python train.py --d_model=256 --n_kv_head=1 --head_dim=64 --d_mlp=704 --activation="swiglu" --rope_base=4210.0 --tie_embeddings=true --parallel_block=false --init_std_o=0.0 --init_std_up=0.0264 --init_std_down=0.0 --beta2=0.95 --warmup_steps=332 --seq_len=1024 --doc_mask=true
MLP neurons of a small language model. Each row is named by its layer, matrix (gate and up: input weights) and neuron, and shows model dimensions 32-127. Each number is 128 + 24 x the weight over its row's rms, rounded and kept within 0 to 255. Numbers have three digits each. A neuron's up and down rows have the sign that makes its largest values positive.
A block is one neuron, or neurons of one layer that tend to fire together. After each block is what it responds to, as a language model described it from the Wikipedia text at the highest values.

L4.gate211:142174113093159093116166164095075123153148168134141154073095132130086119132127143123149136157099153127149125103079149120129135103141140159144117096103145133088140101168143104107104126109119138125147125127115103133105097093133105147101126092165149106113125121120132113119157170122133105150
L4.up211:161114154152088133111149094082138117124143180119089110113091120133123180138119146155144096094105141126146117130147125113100143152146122105118139079103156089137131154076140103134134104130138113165159144114148130101138137121141118095094058147133127129108156165112108095122149182119174090150
L4.gate327:128120125147143104125139160080122159117136140105109153109126152125124144136131137138148116086117144107167156111108135154109150145125121128154184103140131114110146122154125093114156139129136116086174109121113110092142094074114086115119058084148161067178133147156147101131191166113124085135
L4.up327:135128125121119120158128135104180135129089157129107105072120137142121144084134128182119125141123125089118120111088168116108140158124125158140111122144170121150120086181147127101156121139169152112155158092134147122116102148155119141093070121127176104130131147108117091110178123147150114159
L4.gate683:107177101158129140109149095119135091129150081122103138135178128115134159114123130122145114110159104126144134116177103111084172120101133146145076109137175108134141141139088123115106110086109125133093079116145137142167135109117118115118125097157092131121121159097094137150139149107113131139
L4.up683:156131109140104126104133124122129157137151126124122124108106085157105166104191107142111119195094145095124122115147112117137147186150132179139118082198096126105153147116109126128137104170172093112166140143098146100118116122110139101077162099150123134102160183121143087107151103140130071110
L4.gate699:174134136105128143132107119119137198141171104137127205141109150101112165141172133146120110139115100097128129099096152110126163189162105110164095101145153151109099122147139129145125132176084134107127106134120160152119118112118127148129099123125118104145156131121142149130150165203098092105
L4.up699:182111115094117117114108096085153163120158128130138169114140121107115161117157138119125110142119108109141117136101144085142149160174113113139089116124117154124175173161132116112141119149125135123144045089104136143150127088099129174119120129135123105140118141143153169154157167155109097120
Description: End-of-row table pipes

L5.gate90:128140127149115156119144164096144125142090121128127159109136104123181117165144159112128165096118158117125137171118126100142150155120135101152137128151137125118121133142138136097082122084127140102135121098148136115161137144136122124142129094141141101140143179130118138100102099123120122104
L5.up90:091164120115140153115164142087137132118091112119135165130128094123178103134147185148091152088114106120122107142147160116170166196144112127169113123153102109144098160127126115130120115102173152110136110118123119156133146155101114129161117141116116121169128183133110137098142113155082135116
L5.gate201:127151120120159162125119175109135150123116169107085138145149099125141133143140113142092131098080156108131151119115135175129107107142118133121132144148149129123140114146142087133169143116141104082167112123146146116135071128132118126139140098142129055149101116141118149080123109134147167137
L5.up201:110114160101143116151144163098127127072129135127100086174085105123161147136076123167139123142119126132128127114132085132170143098182138123086095119118140114132111139095104140086141111158128139117198117113135143117146137150114129070136151115136128133087088101121152122121168109166161067094
L5.gate253:150118119170097114148161156131139090180105122098159121147179115130121104130144136098124068150114161114122128109132133090137138141157124115107156156133122107065112123101153117123156162097184164065126117095109138114143140122122107102139126119156197124136147137164102144112102124130162165109
L5.up253:136172130131152152147128159164147180122105145137180108105164103133101124105088093157126146125124099102165120108142095115126133151152144166103125144110128086140143100125113122112094087108089097150145117151119140096151098143078109182096118113113137109087114105120114143095132112117063130106
L5.gate290:106150097156098132134132136164102133118118134074122156138123126140168145135142117146161109120106127102104165156147158128154153094104123145110167138143126129064118112136070112096097153142147132085143110120136144094142127108128109132163134095080130137109112102122190146116125121135121110148
L5.up290:154165125141137117121151119124148154155136162128116103134129143153148132125108142177089105112110087151149095137139139124140140080163127124135141135111151107137123160152119149116125107108126133103127115162120149119097095106110111129165095098106171113095117101083112082124127113128156096128
L5.gate297:162137152136099143136110116143124140146122114141111128110114140085195090145122112144121129149088162133099103155112125099125116120134145146121126169111141141142116144154117127120110133129125190064138139116149147123164080133115148142173155102102129105139106099131136126117089113117148106134
L5.up297:155145101114124125125117132144133144110109149128064137165114138181123081098148150161130106117109133122119126122131111124135142089180102077124132120151149127105122131187128123107117161133127135108117088110139161159136132139097145129130102087067154154133145110105133147117076099136090111137
L5.gate516:130108121119142152112130164131119109180165119123113129132124160168138131144138098093125129111136136130151146115088079084164133168098135121118092153161131096131098149129115095161173173118149100108126138064153130146121152112096150155141134098101103125137151111128119123111166104129148116110
L5.up516:139156147097101121128136132130108124135105145095079134142135112132147120139135165201130121123124136074086172130145154093148101060101129141128131144064093111110160144153127150109141129116161156065132117169128126112072124147107144143123144122157128116117105097154102147126101105174142153081
L5.gate582:153126153131137105078139145193129147123096129115102130149163137128109104146146137145155102153143125137129104142150144141104092129184193166096155120140158099100150131169100159106108172165116186135120138120094160076097120139094101159145108098092103126099137122148110138090092182126129127152
L5.up582:170136127138128142134104122148135104126094117142150106095131104126142129156155147141112143118090128171104134158147131157173117130148136114081135164099130150144152159124075158141109126151143146118109170114104140155124115124111143108112165131120136160096096096101135107141119125188169079140
L5.gate608:141105115094144111115132119187144118147124133086120126124092134116184101148124160102153084133155121080071129193117127101117110103139113134108161101087144079133143135143116158121134140136156136105115134113128111113142166144107142167089147129099096149118112110132184164093122149118168118115
L5.up608:143108086105132128136153098112144099112107116121114141140079125129187112123135142139115121137130141081165118123117138112133128111145134125152150177110126100114141124102093144140151162140123103132087110139111131094115152127166116127101109169177123139150072153127142181116067142102134140128
Description: Article-subject category nouns

L4.gate106:132121155157136146113116126129126107140147145135147129135106147070102119123139116107109103151139164073119175107120115089132137130126141107109131169141163151117141134112142129131124118124143137071140131107140153168149077144153134099113109183123122107164097108121122110099127171163149116124
L4.up106:102113101173120191099131173129138110075117167130127087143113154128142154131148109115113130134138126200106141084116130111085109110119136138116162166108149117111179141145131158117166100130132107092119139108161150110163115129162125116147101168084088146106129089138156098125127136117153135205
L4.gate323:122129111132139128176133150160163118146110107123156122151103128159156127155160100121130078163149129148084166146112128087138162167105118146122110158124145124126174120093149172128037105145078122121163112115144181127197128126138136118150107118104121122159079133137118146159132154185148141112
L4.up323:116122172118103111115132139148174153145135145137122118141122191132103153105116115148137125149118159142126158098144109119142078137110143094118153139101117134133146192141134116100129135122111147108113115117153171130167077099144154118143112119123147088100093103161106116076136146108142100197
L4.gate489:106116119136102137128124093096091132124146140124100077146091120104128110148112137137144129159117109108136109156121128105125126134115150098141139146137089159082100138106126149101117161114100140132092163112149101121162146138144144157100097167123159147124146089104153099161142128118131116152
L4.up489:106116130134120114176135105117082132130147137071101104163076110100140097153122140117145092154130130129152133138127109107160114107132122105130150155154119163126118143095116135123131171088119162135119179100156130154158162107111136133105132155109173172132122086108191097152133114144115114157
L4.gate595:139129152184131167137110104164136086115104143110117139140114156130114147126138120107150097135144176144122178119163116108074102152109148092103153147126147092095134133130173144085126094119122145118138116148124168090168124100185160114139109131092128099138148112120118132115132113125156134128
L4.up595:111108162163136147168141110155135098115112139091114132183122126127129177129173121088130069160138163147132181123178114133133126144120133117095158194153127121119139135091152130146089103128134149116149082128113192142152116078128141125188081154103140136148134128148156142145129099192136129116
Description: Section heading ends

L4.gate240:107136108065191141141169069123098142123157142094112171096120095140114127076136110124130102131135113086133097159138114116149127135148124147166116119133111141138170132166110145102164100136134088091166181088143120167135091110140086136132129126135136098155124145123133118116126133140097126157
L4.up240:096111125133130136132101108143131103120097132078146141128127116130093170125191155155148125114111124105154113128164115135120144121144112166143078140101079136102103133145139138151139112146144131129101130138123128176113125122181135126133104095099144116094124148117071140123141168116141103170
L4.gate263:130128154123099107125127132139148135124133101107163149145161089089136160096165149125137137160144148061136145147155142067159121160099125143131117144110109106133144135116120090151197107110133104091150120106122115100175078112115127121122068148093154109138119136141126137152106118085111152151
L4.up263:117127145120101130134141116110162130156136092118096137095166092155115168115155201099117123162179126099147144114146113109135098152094150151161139125129120126114134137130101087138136083165156118144146151129116149103153109150147130124118115110112121099127139164160114132095130103117113159138
L4.gate315:123126149144124128143084140102130135119103122094090133152141145156090123105136130150135113142114132112131118114142125145135096175128179188166130115093101136141130123123133130128176098141109130129144152151100102119095149122145127118149084080109104106088107109169111121087102157126146117147
L4.up315:110103139120153113122079134132158116107129118147097169143122128143107154161131149155150118097132083136138128135126121163153135108106149151148090151111124086146137103130125086153122151131123120144153106126123111110127159140123115121160109127149120134100092104176064132128112097121108135103
L4.gate574:093129136134157147133119088107146157118147114167150152123081131108112139163116085139105105149122117102135156101111112087181111132148118109125143146177111122136125140095130149119159165100105149141173106123136174142118142122154164073108118141135142112107142148116120164122087118105125136114
L4.up574:087144152109150107130131103137137180112115116132127126154098126129128145173176125144114140126134107128157130129141118108155139133187093157126166095156068113146128144146117143142181155117151140157161129139130137160071137120107122085116124113147161141105185114155150146123061121118089121137
Description: Ordinal and position words

L3.gate413:128142148178110119168126178191155124116098096136138115152125148139112088146088130174151081136137141120111152114165143119132081178097144088090110121143157096120078115145152126106119111137111105130103127105137127154123146135146118085126126142159096120122091157120120136106123093160139101151
L3.up413:095140130132107103160125134144098100129099172116141152152124133149144161128152136132127112108140152149121144077103106119134101152087164108105130115145112099142158198147132180159143164137134107080121130110173159103145119125096107128197123177106143082110126135090111118134102147081153094137
L3.gate593:130127132152102165158131146155112090090159133105132118160135130153136090120135123107169110143132136121156140128127145105094109143131138101098115149168156109133130127161161158139127098142164097121090159072138134100151146115122114114135118135074101123118107164154098134127154106149112097146
L3.up593:145129141141114128123143138152139149090142091140126134138154101128123157115155117148117100144127180145133142117106104128115157141054149118118097145159148090103102162147148116116114109128086120080123156155150141139136122138141150110139162140150140094120124090122116121159146075121073077137
Description: Section-heading ends and breaks

L5.gate64:109153116136119142117147143171127125068156160115154117134129110144132112175075091158152117112176077145159095112099140160076149129136127146078105113110134130143119147132142125080102124139096141136119124122155112112128118126128138104130151104136148114159137161163170152144092170104148172119
L5.up64:124143101168103125148093150104105123109128099129110095169127099112088123091162171137143123117154132141147151115149163082126139151163149125108117134091148145107135154133154111155116160110140157150112119125118157121162114131145130127106120125072175166096123159122169097118168100136102082122
L5.gate148:125132124158122146125145131135166155126143103157156070155144099090096174107109126154115069113131096162128100136151096111170141137159127146128131152121146139151081111130096137111127174099134150138149165149111167126149107143141136110171135129106153147109151114123125114104130110121132115134
L5.up148:132142158193109122144081121135149122142096134124155141142112068133121102137129141155134110150105099143128117093136113133187128098174122123071120099117131138099116127112136122128056120129101130121123130120068167116110115129095144114090109130114116146129137158162128117112122134111119100133
L5.gate199:069132116141103144075135136133101101161108123114158121138132119122135146167143117118093084112136128176123111111133128110137172110149093149105116145145165112130117138180127178140091136150175128124129118114123147113137149142153097077127066109136167120119115147102128101099117128107134122179
L5.up199:107108061130111072090151099101136120146107099117143103155121073110093146135143164061137064116095133166092134087128107113109140129148141127076151127181125111108124111173138120123088154123131131119132099172154134121159100132132135073153144118133100163167148154113177129121126134106132092129
L5.gate205:140107124150118086187118128134129146112140097146125120150146129083088140069124128096149116114111106111111147131139102071155142136117122123073122171147175098138117124151155142150104119143093121118182146170169106112125138159172088147165094115101124103103148115148137140103114124130093097161
L5.up205:146151117153115110101132149120136081112113117134103092113111067100137129141184143102122149135129122120161105110129159124126097171124136131148107092097135093133152134157142112140125131125110144168113166136110168125107113116197145122144153094146136118098082203135121132118139137108126083119
L5.gate214:145140167135153114153133134134162135131153099159112095154153135152111086110095106096134124122115178125109093121184114117128111134149149092122130150120180125104136120130099165115119140088121146134108116118134163097144074158157171131135118127127130154151121152142176141123111149139121166137
L5.up214:114104136118152102077138143070128116123102121143120119136133090085128195144103094125115115089146130130116089129089159119136105150110151108144124144138166134122099110169143132116137140097140106111128151099144147150166146153154131122120146126106125109140142136072072107149132128114128144112
L5.gate365:143135140148109163151112115174131111139142150130148096134123096108098085134153166112131126157135122184137138127113141137144106094077180119137172153140114123154119144126145085144130159085125138145120139155132141142130159125135146119147161111144126093098111106126129123120106119080161122116
L5.up365:147152136142133088105162103117150119142145126150182156144126161160151109132140146075156138143134113149110097105126110089113118169152112142123143129146164172083151122096145149110118119139082126126110136119098170105149127109088054125096108110120150123124119136134171109131089116119098123143
L5.gate414:127150162144139143105133125138116149170120095138121098184173122108121151155145131125120115102099134124077113135128151108106108109085150139141127105123158164128131146136123160134104089136095143099126127122106112119105079112105156150134130071098132122060124147145132115129103117095068091102
L5.up414:137167147138136126132130122132119107113157147126151111122154149186107124139131131104162121153125116124182134067113146091140131128118129145138124154154118127114145073127134076104157099143120151131160122143109127146104134164158104116092133107110150173106168138175115165146113166123107105143
L5.gate554:096099159113145134116138146130170118148110127137137093145120121068140084168144151060140046128182147163105114116089143102124103114130136152114149142136141140127135100140149150111093112136122117129134148158157133104100127091122138124143160116132138121119131122145121116126109120099160123121
L5.up554:098141098118098079107185126135100106125137101130125125147144076084101127088174119106127142119103106129144101070121144104121117155115135090119155129116163088133087120100126122140101121148127167155114142131074142123156143161178132118133129117142132140161162175152114165113099150123101124107
Description: Second piece of split words

L5.gate144:114144147140145133155105129137121103135127102082131137148135154138124122131140093128112108149150150148158175159164101105123172136124120145104148188116134093108154115096146142138102124147105173111147109159129168117154099147119073131124087126098112119149140115140129114114153106141166155111
L5.up144:110080161106132079153125123114150088111101114102124159142143112139137148126163126107129119157147137162137152138144132176123110126091110096113184151118129142104128156104147119143119108141108153097153109167120132099130150107152128117157068168130133125140100099134148081130148101155140117113
L5.gate216:116135152173116137151145115144113131169138091081114135130150144105169125080106139131159088122135132130129170072161133138109167113185113119141143155123151119111136128125139138085129103133120154117161111119093191121163139101120119102128138126105166138128131125132110125110099135128131127141
L5.up216:100164129151130112090136111114161110180137091128110115129127119110127171125138154141126092136107164122117137100176147145131139115162120122143158130063167141115109137133132154123085116126091127111152132166100168098128119108157109125149153132123144125141125125096159099153129138142108102106
L5.gate292:121153107099159131111141140137146140122079117116101137166151100158140112110153125144095112173104141116163200157127129106138125104160157089159160185133164107143114172139125113133155149167136167126152120155114160103134158117113137176130159115103113098141079150128158156125124113156136128108
L5.up292:120151125134135128120153111116117142102127115076122186162141137157135129106140137108135125135116120135171179152136124110138140106124123105113143182102150122115127141116136140081123155157089189152105098166129165107137155106131135103137127107097099115120087159169146133112097132139117111129
L5.gate314:091150138126131161135119114152110120126112099132131149152148158164115102139179090138119141140213104122123126174112099122131144137119183207137106163087135113144168165120106141124124106144128134098147169135157167122114125126098120118118168084122121083122113148159059103134106111113140125107
L5.up314:097120169147165146092156089130165136140138078161136076128116127118086112166187115119146102107175103162121147129115121128140128152078150151143147171111135109088160102123166150151110150118129120144068114104138172118124123142117090140105108127126159134121162154090110091136144102121127115126
L5.gate386:093115148151111109130134098143146092164153130101112135146152132095128116145109105080123121135128162135148130120154144121110096142078154117136143137090186073126139159113159159119140137103108112119118107149157149084138121103151101096077154084152141072144149121112099101155126139121160086134
L5.up386:095115143122136146099146103141131109126138130095095130155152120087114121169130106092113113123122166128164171139163157111139127105106145102111186180085153104108157129086153128135111135101127128100123093163154164109169121105108111136126170137146100078142150132127100111166114119140155080153
L5.gate484:121142089109167139109145096124090104107129045123106074166127131151080094097119117149129078149156138077117114143131092120120146126149127110117156136092118131079100162104119145154119141137128156151125113140109194110119136121138135136166144102128091147133070160151115146111126096149141117119
L5.up484:148144157114099099142119085135140106109117161101115140139104110146125174136108131142113114161126169106129150154125112154141131114148138133167156159086114156101150146111114107143120152106136114131115138110169117122148144127147112126109160085169144137115103125119150158124138093113175131113
L5.gate498:114150146133130126132145091160127131107080120102080122142107107133129102179102119134116112149091120155123128158134114133139126104129155104156154163130130089121134178110150141110097150119077151062154082110115167131118111116096156138100136111101122131169110125134140133149123106158074153113
L5.up498:146170125137117086118167082141162119122122098146096151148120124092110132120137099108088102117127148133145151127145128112138139135129122118117176159118133089084140166125138114134109139089106103073140122143145145167157176111110085144090130143131117100124181123127120134162120140160122142126
L5.gate503:098098144128075163149101104160123120104156127110145162110121110131141096169171144132145113130116144132081130160136135132138109109135126115125146131135091118131137143085132183111126074171107128115086123149170187111134109097107142153154129118128166115131109072128128167157110156162150127107
L5.up503:116178127153117126120115101145118127157105158118162107123119153157162125151103087135118091105139127130122125143127173152143165098118122156136116150097121094109109125111131137126156147117089168104116147164107137105150110137122103150163157101131127110143133107111144147103113136134135092125
Description: Section boundary tokens

L4.gate162:143142126129103123126124128167126091108061186113117157120154117117136109126133166117120151103090132116132124078095093122113116150116141085119133158093122118111150133144153128068132153151158129093113112101145137120109126136111103118107142120087137116137124118145159132110151108092182131158
L4.up162:086153144106144163120107140104142102105124149107111110140145154113126159115132123175145119107120123129130136114183119139113136107164139114136134128089134097086160089140157086102114126119154134091158087117137111127118125105162096124144104149115157144126151126124116085109175143137159123158
L4.gate362:105129139087160107121131176104114168121123113129121089122116153130116160124107098147111138147111162151103197152117124149112099139124111141098127146137130131096105103122127129134164109126142141144161120111134133068131126110142086109148103141161156160107136082113073159096140103138140111158
L4.up362:124115094117122127104098159132101181120130090125129128123088125118113159087118128151121121120095125153100146161137155148171074160105148148148129132141125151105119102125118136169130110136127123111136108133122164154180117135145119146130091184125150188101063106104128127110201128106119093120
L4.gate450:131095139153130114110114140097163142142069129161109116066138105129105162126108117100124164116125152112111136162124067111099093158120138116121116134119165101143111142132108118143116160117156112117122106096166111116124146165139166125116111122152151087135132125147112100138131092084130147111
L4.up450:127126122124128105108154137092138171152088110178110106101136114161138122130144126093127134122135174121107101146123116135126128125102118139132118135122151113152112153135091080203120137096158120106117117116152130167126133145101162149132139113158188086146165127148111117162142107114104149129
L4.gate579:129117093114156102118092153133139129139139146147149096092098148127105142087097147145117146117136075096072124118090070121129113106126186148112108133125159140135136114134116169133150138099162123122167099150168132094107135174128128177100098159126166143147152092130127126099126110140123121100
L4.up579:115175096117161094109137137145127138159141132131131085124103122140122129120131153153117093132136096160112133133127106127168156086116135147128118129129170130142124109117085136180128118086133139112156129129130146109169132136103103165108101136158161192134145099112180098148129087145101101100
Description: Anaphoric "the" nouns

L5.gate141:119101130073101105148149161108098118097112070104119135149118108110150121119143110146132109125095098115162150110128170164119127140167131122094153149099121151121080132084141108156167142143077122120146138127091144125114171154165166089129102102115124092122140105116136157142145094205184136104
L5.up141:116134072115130140123131171137137143115159139139076101152083130141166142149102104114127148118147136086112152145111153144114103131096146136159147122132104110141131136149156141114122164175177158130144126092142094135133077128138129123106134144106090096146118099126150119125126150147116142087
L5.gate220:176129100115137119152117114169088089089155138133116106138136149182112122100133087151155079124107124122145145075105100165103119123094138146129146124118130108103095109101110134073110112107151111170109103120141148126112121119130139120103077117095080116131119119140125131132148103117140145146
L5.up220:150160131136100075111112137121091114119133151125133070118130112143134172095127092154148143113098119164149085126138125163118163153109144163108135117105132110152110099114128096107141098152141129125153129117117137116081149158166121086087103169117100098162117145114159076153163112136131105105
L5.gate284:104095126117116078113132117101074082132150122101126131149190142125178121136158153084151161122103151163120119132145119140122076079098121147121202100132152135143160130163143173128150120157102129150092143127120139126118137088132114150146117113123117085122092118092150099152148128124138113124
L5.up284:092169181129138105156162064107117143135144094114147146144131152165105136123140119119139101134137138144175111104125109152122130119114139095170151161107114135136145139135140112101136119146122168153135154130168108116122127141103126135110128129099097066123155158117107149104136156134157159105
L5.gate455:058098130119136065135144121104121151128099125122127147139151117154159111133139118109129144091157113144149123104125127138114122116111132146114146149153189117163131137183162096133147143163140119142147098092153128121141172146210123105104125097119101130124131145100125160113132125096172167116
L5.up455:104109047127146169110146119148115125136158132100116125136121129109138142143145153111118127131108126136115124128086153151094085120115131102154166141140130121102149146115147160137129119142097109118140136141131131100157113128127155129108115115093117088122117107115145150149128147163147102172
L5.gate488:166128140125087115146126105107109138130152133156148143094123135092150125135153113109162119116159122179131082115136110121127080114091138117094119114141146149138100132114154142125136137157155117108104172158165193130120147144121126125125163111088088158121156142101170143092155107108157154139
L5.up488:081164165132138112108082121123118105102127092084102126121168116165169122114135167136130141144111141127133139119168137129141160117125126143168119157110122104130159128140139166124128087152108162133134120153132139153133133152144085124103130119107120102098088134111167132143164153119115133152
L5.gate611:133119102138095102127110101108122145089089137099172120149125111138109125137153130154129152139151157131119133140129164157118117162135165152135155119147139105140136112150129128154140158157137120198133116137142106101125138121173120103129114143117160148124102128112164103110140144096113127185
L5.up611:082132173147136112084109125146148102136100129158110075111138114115139120140100170152115072155155121122136140122104164091111125120113125107082137137081131146144138127147090147100133111127158144131169112114135156087138114106119123161151198144112138129147115130102152124103137120137126105125
L5.gate668:154150148154128130139136156102159139098114101094090130123165139127155165115143133134132170155135125124151115131110117115081143168121121107136117145088168137168125123109131146132141128157104138126083140139123146122179143171194115103144118125123107084131131153110131131060130153093159151145
L5.up668:098150125125129129139108166132086123128129112136154127189107179110116146156112134153146107116120119141163137094169118083126130127138094147175125088131135103104166089123142143088129125156132144150129142116136087153101180166092091139118034107087111123164121133123132119099150183139081126120
L5.gate700:152150109170123153143119152137115128107116131108135138069149154126124122124157144137138190136097128123139103090124079147103089117095102109153114093124141092100109150094134129148152110142093098134119153097122134093129130138125123168117140172154086155177102130140139153112132104146112120133
L5.up700:126126129173101120124046094125183157094128098142145093132164138094126131132115134164146141121135125120163107111151154144133126104121148106097159098135148122134121122111097087096175128136107136157151088137069131133136118098148143137144140124156112089104125099144137153141146140133091073120
Description: Space inside noun compounds

L3.gate520:153130148140142113100113141107090110139135160140150114118187142141163130100151102171148163159154102139091156093172083115143134145171125146091113160105144086123119096112110127099132137125166157136134140080127150112104133121093105090162129158149142148142124103102147093132139093143128144130
L3.up520:123184096149162122104092148159102112125139130131113114090211137117145178104153123174157141155125112116141128110152094162123167120126170162107166134103176112095098139137109137100135133125158104152141127106104107060124140140137117069153140126145128138120120177134147093102107130138151125139
L3.gate603:150162116124122130152091149146129120140096147143137056127120134101083143157130085167156082115111117107145156117164117101155137112168134127075117153119122095129124126160129147111138130161127119095097114097154154140108128143101146123117135127106121156115111153087169114103107078141159148138
L3.up603:128123123111127135105082145144187154169149141132117140080149123161120122123137131164117155101112110154115113108134173095130137128160096124105122142136146125107176149116154163126123113142144110126146097156101162101090094095110125124142116158106124129140082115148157112122114119117102091138
Description: Article-topic back-reference

L3.gate132:145139112103183139161083141094166147091135128138152172175138129134095133101146129113112132176119097123113113119115132123112140139140129126082117132111172124129099129117133103101149130119104113086120075109151168123106072154169149086138109114122157125116088118122107142112145142134142103115
L3.up132:109171114138087123150135146161128102129111103103130112139097137123120150150124107136140132109109154126119157155184149097099134147110111128092125151169082101126129181125109104144138158111124136122089103124142131171133081100171122119095137119131151133103170097154162083133114129143110125105
L3.gate618:155115123136157127140137114105193120085114164119137109094147141141114153161136129079136133102105091117135143121084124125125138163116103121139109137119155130152092135122167130059118117155127155090109113153108141111163144156138105092095122103130090130114118142184124120136150097126132122118
L3.up618:107123169124115136136080100139177134114129117133089115148141153137116143120101141094124119138103100130123148105149139114132143153140092171136114158107120139161120135165177158158128100119138119075097150125154176157130105097143114113144123166159123152112122113134139105101092061114135130119
Description: Mid-word subword fragments